config.toml
d_model = 320
activation = "gelu"
norm = "layernorm"
norm_place = "pre"
positions = "learned+rope"
rope_base = 10000.0
init_std_up = 0.0203
doc_mask = false
MLP neurons of a small language model. Each row is named by its layer, matrix (up: input weights; down: output weights) and neuron, and shows model dimensions 96-223. Each number is 128 + 32 x the weight over its row's rms, rounded and kept within 0 to 255. Numbers have three digits each.
After each neuron's rows, "fires before" lists the tokens most often just after its 100 highest values on Wikipedia text that the model never trained on; "fires on" lists the tokens most often at its 100 highest values on Wikipedia text that the model never trained on.

L8.up1457:095082118132111090083146210066104069174055141154107159114099118127137115112058077163095165134110087114125135163109106177103115139091162104151157167134151188086142094137112155125129126109148148114125125169127083184115105044130191151196138032140138166184153125114164173158136134167151059143130119099114059099107128185083145115157130144171160127072100092107093154138049140186158082095114
L8.down1457:120126114112133104142109032161140227110174091096105095137127120164171130151129132161074159144119155180159078145101140109198157136127083123129150071140123104154128109104121085198142215160079148168119129145155068142164122142107098151114104091037088121108151113173113142166092129093160129068106137099154092128121160117165103131121184148151142080175139169153135130115181082111093125183190
fires before: " ", " the", " c"
fires on: " |", " to", " in", " by"

L5.up267:115174164103132152082103140171178104199116165095188108148130190191116196115118117080118188113092150076140113117174163171099155169130093113115104157135097089076096117164130124135102156105057073158177106114111096115123131050114183127153093103156150149092137135140120105125096138133134085170093097113116142112165143156097132136119084157105124124125065100095135077139137148157129161087202
L5.down267:097106141134080161147184123130138081132095143181133122156149137102105166060155120082146141142192171072137097093134108157128131144108156156082092109095165157194137155135104175115129121100137133115100116092128176167082162118178168121155115068186110131087108192137158116117180173101179128086132119173115160091151142135097114135126069075101128174101085188110126070157176167148099140130176
fires before: "==", "===", "In", "The", "On"
fires on: ".\n\n", " |\n\n", ").\n\n"

L10.up514:105108137079178168146117092160066176178117136135153207144088103121112142167111209133125133060093114132150159083114122118182154168122085096120115077145136148118129150089086146182166087155075088179116126146127136145142146095113136076056139122187095117115131122109100177135119091113110105164112097117102150130112097061100146126168103172189075115148162154112178063115141132102145148107151
L10.down514:096157123153126136194112081098125156107085138149038122166124097100143118091122138131162153147113119135057096184142137133139087117148129155137148156187129126142131110103142144107134127120157110117139126133071079065154113058144117101155098090151091119161095143100132152157170109145097170159155162163123110103107159053116118154128141156159087132148059143141128082137096161105084078082140
fires before: " ", " QF", " Ret", "9"
fires on: ";", "|", "."

L10.up517:148195114103151098083148179138043111100221190131177157124148127090114148150178092145146153056130146125169112174127117123127115126088117122097184121156051140134157171146181103109105147137104177138187143108115083153092113129097141121132124153106192090068123122128131111128144116188104151145078076164095136087121151114137155065103096082190161127102114119161126132115119169174143127083068
L10.down517:091124157121145138110119127156124132099083152104107083114113144157128112113105122123114133169101146138182111137122144135159110207192146128114125113140182170103073090102040194121086110121129137126141120112123062146129072145152132142143093165127098117080132063137136194128140114135111131154138102149095132148156140106121130114111101091124105113047094157075165118141153103152153100155174
fires before: " ", "1", " the"
fires on: " |", " ", " than", " within", " about"

L2.up803:165103061125159109100134153174096132131115100095138128124113128109172202138097118155142177195119105091150115127121061119148156151098111126081130144086060195102103146094117141159079165103142222117133137188137144111085149154061105139110191128153167169112126088127107118134071116093169171121124108079110064104151112118146089120089120126062072170147211158118060161115130133091122121111119
L2.down803:146142223114103183158177087114099109117115165219129122135099099117087179157111111169165112185071148108136104109135150101133066165102107202074112203123195091136178103163117125141131105089132154060094161172109150099110155149119142124121138080091103141125159165122129118088099177169100112195105124180115161184154131111114081073135096131134133180099160094100127107148112101139155125046143
fires before: "9", "8", "7", "0"
fires on: "9", "1", "as"

L2.up811:128158176183205099141148122138117072152063111107161115146146154077109109149204158113151121155153129116139166142180111091115118169138180161082095135106065080152094180134136161117113106078131128148117124119100125121086141155131138125101126124126121138096139154153111080116060178132098169109058102115133156153155131171065133112091186112205175087090109133072084139095119165120151181116130
L2.down811:099136177192133068149183147126100170075136061125144105148164114172143149138112132132153164114088133129155151158102124115129076155178138165087111157138143109172117159160148095108157127095172107135115085122154100151132127186183168107095174156131156110050088121128125108124176128157126139069158151081086173065153147107128166137085075101070064047109159133084108132105122148165096138083177
fires before: "|", "-", " ", "2"
fires on: " |\n", "\n", " |", " ", " ===\n\n", ":\n"

L10.up790:159107151153153127100135124151160089164182045143189145137111119131114082055067168157119097121093109164107161181144093157154226192102188131126126113103154107089159121135140163188119150103147122106125102112143149109087156121113102080136147091160117119153104109184089162129155114149093112157128098142130107107106067187086147126155149138161112170211122163160078096160104142103035066105117
L10.down790:128125093143123181108096088130107144122117127057075121100134112086095100154105072074143138076160114183159102146086159101111119150157077118187136147066053172093125112068131032117182130171104126154112156153135127138109118106114130107169103134110149094114088144125128124176087153137098126151114101123111119139158110079177126170101067126168086102126135149095163129122149179168144177086187
fires before: " ", " |", " −"
fires on: " |", "|", ")", " the", " August"

L5.up1233:137134105152162113099130133106159139104102128088180135129152117147113130088144131131159083146139091105120082130077128106142086156102122106158116137130154152067115157120111089193134135077116168123112140159139137131079103127094127127104161124162133125101149062082152112163107184120105069129159116084096086112132159156090109162109149052129157127186151178093102046140144099195204124126139
L5.down1233:055108122107132089140160066115193131107114158115096128102190085115144075133105084133130157121163108191131093141117104093167119166118148121100160075150139113081161116125164164139121109131153150147097150167142077139082142140124064131118138152147176116105069138141140172105171082147152122147055085187108097160156126141057130102043141122092130137171121119122120106116139113181130187135113
fires before: "8", "7", "6", "4", "5"
fires on: "2", "1", "3", "7", "4", "0"

L2.up1354:155079107145105109091147115146179139134136145118130131201152109106095168151083122128137148104137108148216144180125136159103138146120103152152116101128111164077102199112162122053110102145124107159139049087092140108140099173112105132141188153177106159120095131146119139130151107146132133139134127142150118090111055156124136128125058207097153059105156156150167112098088154080095100132098
L2.down1354:141109095105192148146130111152133114113156206148165111078114139127085074161158122099137062172169165121122144144020185164131143201126126175117154103096157202141152115102147073138119125172087128174136164105108142158110063133083132188173143161119153094153146129090163089147116131094134086104122133145097097109130148186188157096176116142114173090067145083136146135144105071091134113107082
fires before: " ", " |", " /", "|"
fires on: " |", "|", "al", "0", " |\n", ")"

L8.up737:078147099105160121178085084141178100128109079182104152108192138135157071135179087112131137115203128150134107129106161135126068118096141094074187152125141116067044083105129120084139096119100179116069120129112106142118144172105139101091171166171092076126118108179104203122053139131151157098137118105116031085129147184116116069160130136165088137130205086150096110121142204110149123123114
L8.down737:161138151128140115158118080132142135107146170119094101063102112113068157140147117074076129147175097098091093095172151117078172166166099126134148125099137110129207182096118157175140152178122127112145135126141138121151175108150088150152143121126151111095094152119134087112168170149142104095104133068154114124164150163140117140053125151110118144128113102136069139104111096128067112122111
fires before: "9", "8", "4", "5", "7", "6"
fires on: "1", "9", "3", "5", "8", "4"

L10.up312:191141163170124100108164115114117136157136104152168080100150063200098083169093178077113153113092169111110116185089130131125157223069121126095115160097139110099165168099116148128107145116097121112062104200140106140120147079120158121140111138151122128150116096141218155111128085142051076137120102127099043112123078098078119122138103170125141031150144111152099081066141162129112123111123
L10.down312:126158117149167129120157091138155167120131135089180100088081091153105157091062177118089138088131115114122114149153178096151132156104120131104136085104075151121144115049092063153115142071109171113137138126117112106123214105145152091103120093129150112081139123138090167150117149222093206182109114167139127064105124122125114140127136140101077154060123194171182061167101133151146153107146
fires before: " ", " —", " −"
fires on: " |", "H", "|"

L10.up434:103143158125106065144130127126157081124164206117114132094159059130110110122113140106159150142114155142116105156087130114176093117143118093105164175097106088152143151137111114143132038099060159158152161133148146087143121148048091096079161140129115141113128134116132102093165144109161139054166130146176137144088117126148130123127107116157148143129138069177106099150120124105101142160175
L10.down434:089109149106130115129147163152111137136109083164139088128110100110125194046145142116156118123114167116152147201133107122143166138078100155162112124012114174101172144104162179067105162133133157139173098064095151144136080108126122083208072111105161159110095127118061123107087133063117141139094113149088138115073174115145133146071104106129094161093134142116132155081128077162110175125173
fires before: "1", "2", "3", "6", " Free", "4"
fires on: " ", " |", " $", "3"

L10.up1075:083157120156093098118149131081096101087157196120034148051095110191134122150107154157108144070075126101107136183092127123078125140116101132118165177209106201118117143174113139105119125119072127130047140154101135133033094123150206077108153121129075047214171143147168129166084126163133122097136170120112146099102121143130175153178088128161131107167127126133114115074073091140116149134108
L10.down1075:142134139113088122093133120142092197148177096125100147128092044199105184094163119151157155165143092119138166084090125179154089138129080090141163147094151140092124133147109113141156105138134196159141110108161090159106187121138118189122149189116179172125144133088120143150162140067130088148071194089148159101092180119111100060121111161109099089142136169078148113177134087175146126091114
fires before: " "
fires on: " |", " between", "."

L10.up340:163112186177147093123125172092138137115172098144117141103115121118138146143126160143106178124180132102106170107162079105179104100126135156089142171170104169113158116153099120129110111086120115113095121102110120145073173185145152103129130156128161070192112126070159127109110104120187116174095093140187173167132123175050125151116098197115131111123102134091106170163119088096134138163082
L10.down340:103141128116156141121117144088134110154142135115162142102149142184147121104068081158109092187094105117088130140114130095151126117158095086129101100138166124126085129156144091151094123126120185135080030103161166156138103099135139141139182089085151077151148108136115111139144168082122095151115137155085210122147091121103107139100106157112164108150122164167146139120095127170159097173107
fires before: "1", "0", "2", "3"
fires on: "–", " ", ",", "9", "2"

L10.up993:124089094149130080145157162111124104115103139169147105096142152164114117092159088115175138148098154127108096160165141158157129108048095087149182173136123109120136126120148113110179127099175135114105161136123132116127147152158131131148180116148093169091063094120095082083129109139171147141130103124133132116139107107178114119135133175098107135190158085178145068098074112114158094083120
L10.down993:104156143150144156073142098096126151117097145161086166134156111147055084149140174146099138157101182140110115094096163114158145147138105132121162118138155217125121099112094118170074189148153075089117161132189200103123151107117105135148144094103157151128175087114114160107158093101118134131165120152156152134139053145122163091103079108176078107122106182145133139132077113100153089121159
fires before: " ", " |", " his"
fires on: " |", ";", " made", "0"

L2.up433:163133147188110142134133154102124162080181106169146071118131113107176155128092122136113135097115107094093124150176102108158213129114085134188109165128087161126167170160081127100150126116087120106163092178118093102124137187140134125131104142124113148179125117089150054149132109101120131120189149087164087121092108127104100103156083160135136106113085056178140140116111061122145118170132
L2.down433:120138132087133091139130116144150120065095147121143173139116155111090149098142188069136104163084160139141155060112167143125088181145083117091091160135175126117153114064145174140182136107112105160158124098146151092120083162174198213121091088113143131145224128099145133121119136132122128133143098158118125113127140110110202088059122189099175116153133123127081121197128151168186098056147
fires before: "2", "1", "9", "5", " ", ","
fires on: " ", "1", " Green", " February"

L5.up656:168131068163135088151120105137082101075127159125089121129095117052154141132129115133094106099123109133127108137124082136136123179123116128119133126145106116087152124172183172049127128121110162132156136108083121089071131133129147038091135102168185125097180151090119168208153154115164134072117157128194140130119120136088128176145115132095128143142146148066129153088107135164176163150147
L5.down656:154133107116155103139130181168101176124116146118125108079127122168165136091132153125095117154109141112110108112127069117117079158064136118117068144106145127110125121168130157060092183126127078103130139145051106173135192112095131140106096146132158146112181133113112147142140137139090171133122211187118180125097119072134060124112127091107161148151141174089114121112162169117161132148098
fires before: " ", "-", "|", "==", " —", "9"
fires on: " |", ".\n", " |\n", " |\n\n"

L10.up1119:053131100123122146121094112163153142170072154118139178146193162079171138103166084124123112193122124087116122178156029103098165144144087133065125100126144176080168130159154161217155131110103100158142159198174182137156095119145085178160143132119143140150129084122157118119096123120131118116120102148085136116136108123077159153167178106128100136150127103100122121136129113098137071100144
L10.down1119:113130155101218154083155124158155188146078108203132145172136073121067131139190074156111140152137075057126145122165141169124169107115162088152108067096126153150131090112165150123106153161111148145089126144111052124154104138115135105155129161142110145148155146114068109116057099088105126169133116183136136206163118129156125150091155131109114152094154084188168136107135157144102130075087
fires before: ",", "8", "0", "6", "3"
fires on: "1", "2", "3", "4", "8"

L10.up560:152165100136131096126149134134149108099111176142147133145173031092126082124040165106057126104136119150132096148102147141127106164066101103114160122156116179126087100116114098119029127143096058134092120158140159101088152129090114076053093164154098134119140107111116174096114160162095147197141146134118152123152158133089166106135077175140114090176114177133122118127174094136149062161114
L10.down560:135144135146117096209107131126133139171131117101071129104108157100188114116111125143199148123195142105160171124142108055150224203149094160146142117146150096113168129129179136118131115154125149105116089116119106148142109144128141179189124036061131121128113151076143115159155090104167140102140156049109106054099085163152099120108126107096114147110164172125145180086070131122143087110156
fires before: " ", " G", " Cup", " C"
fires on: "man", " |", "'s"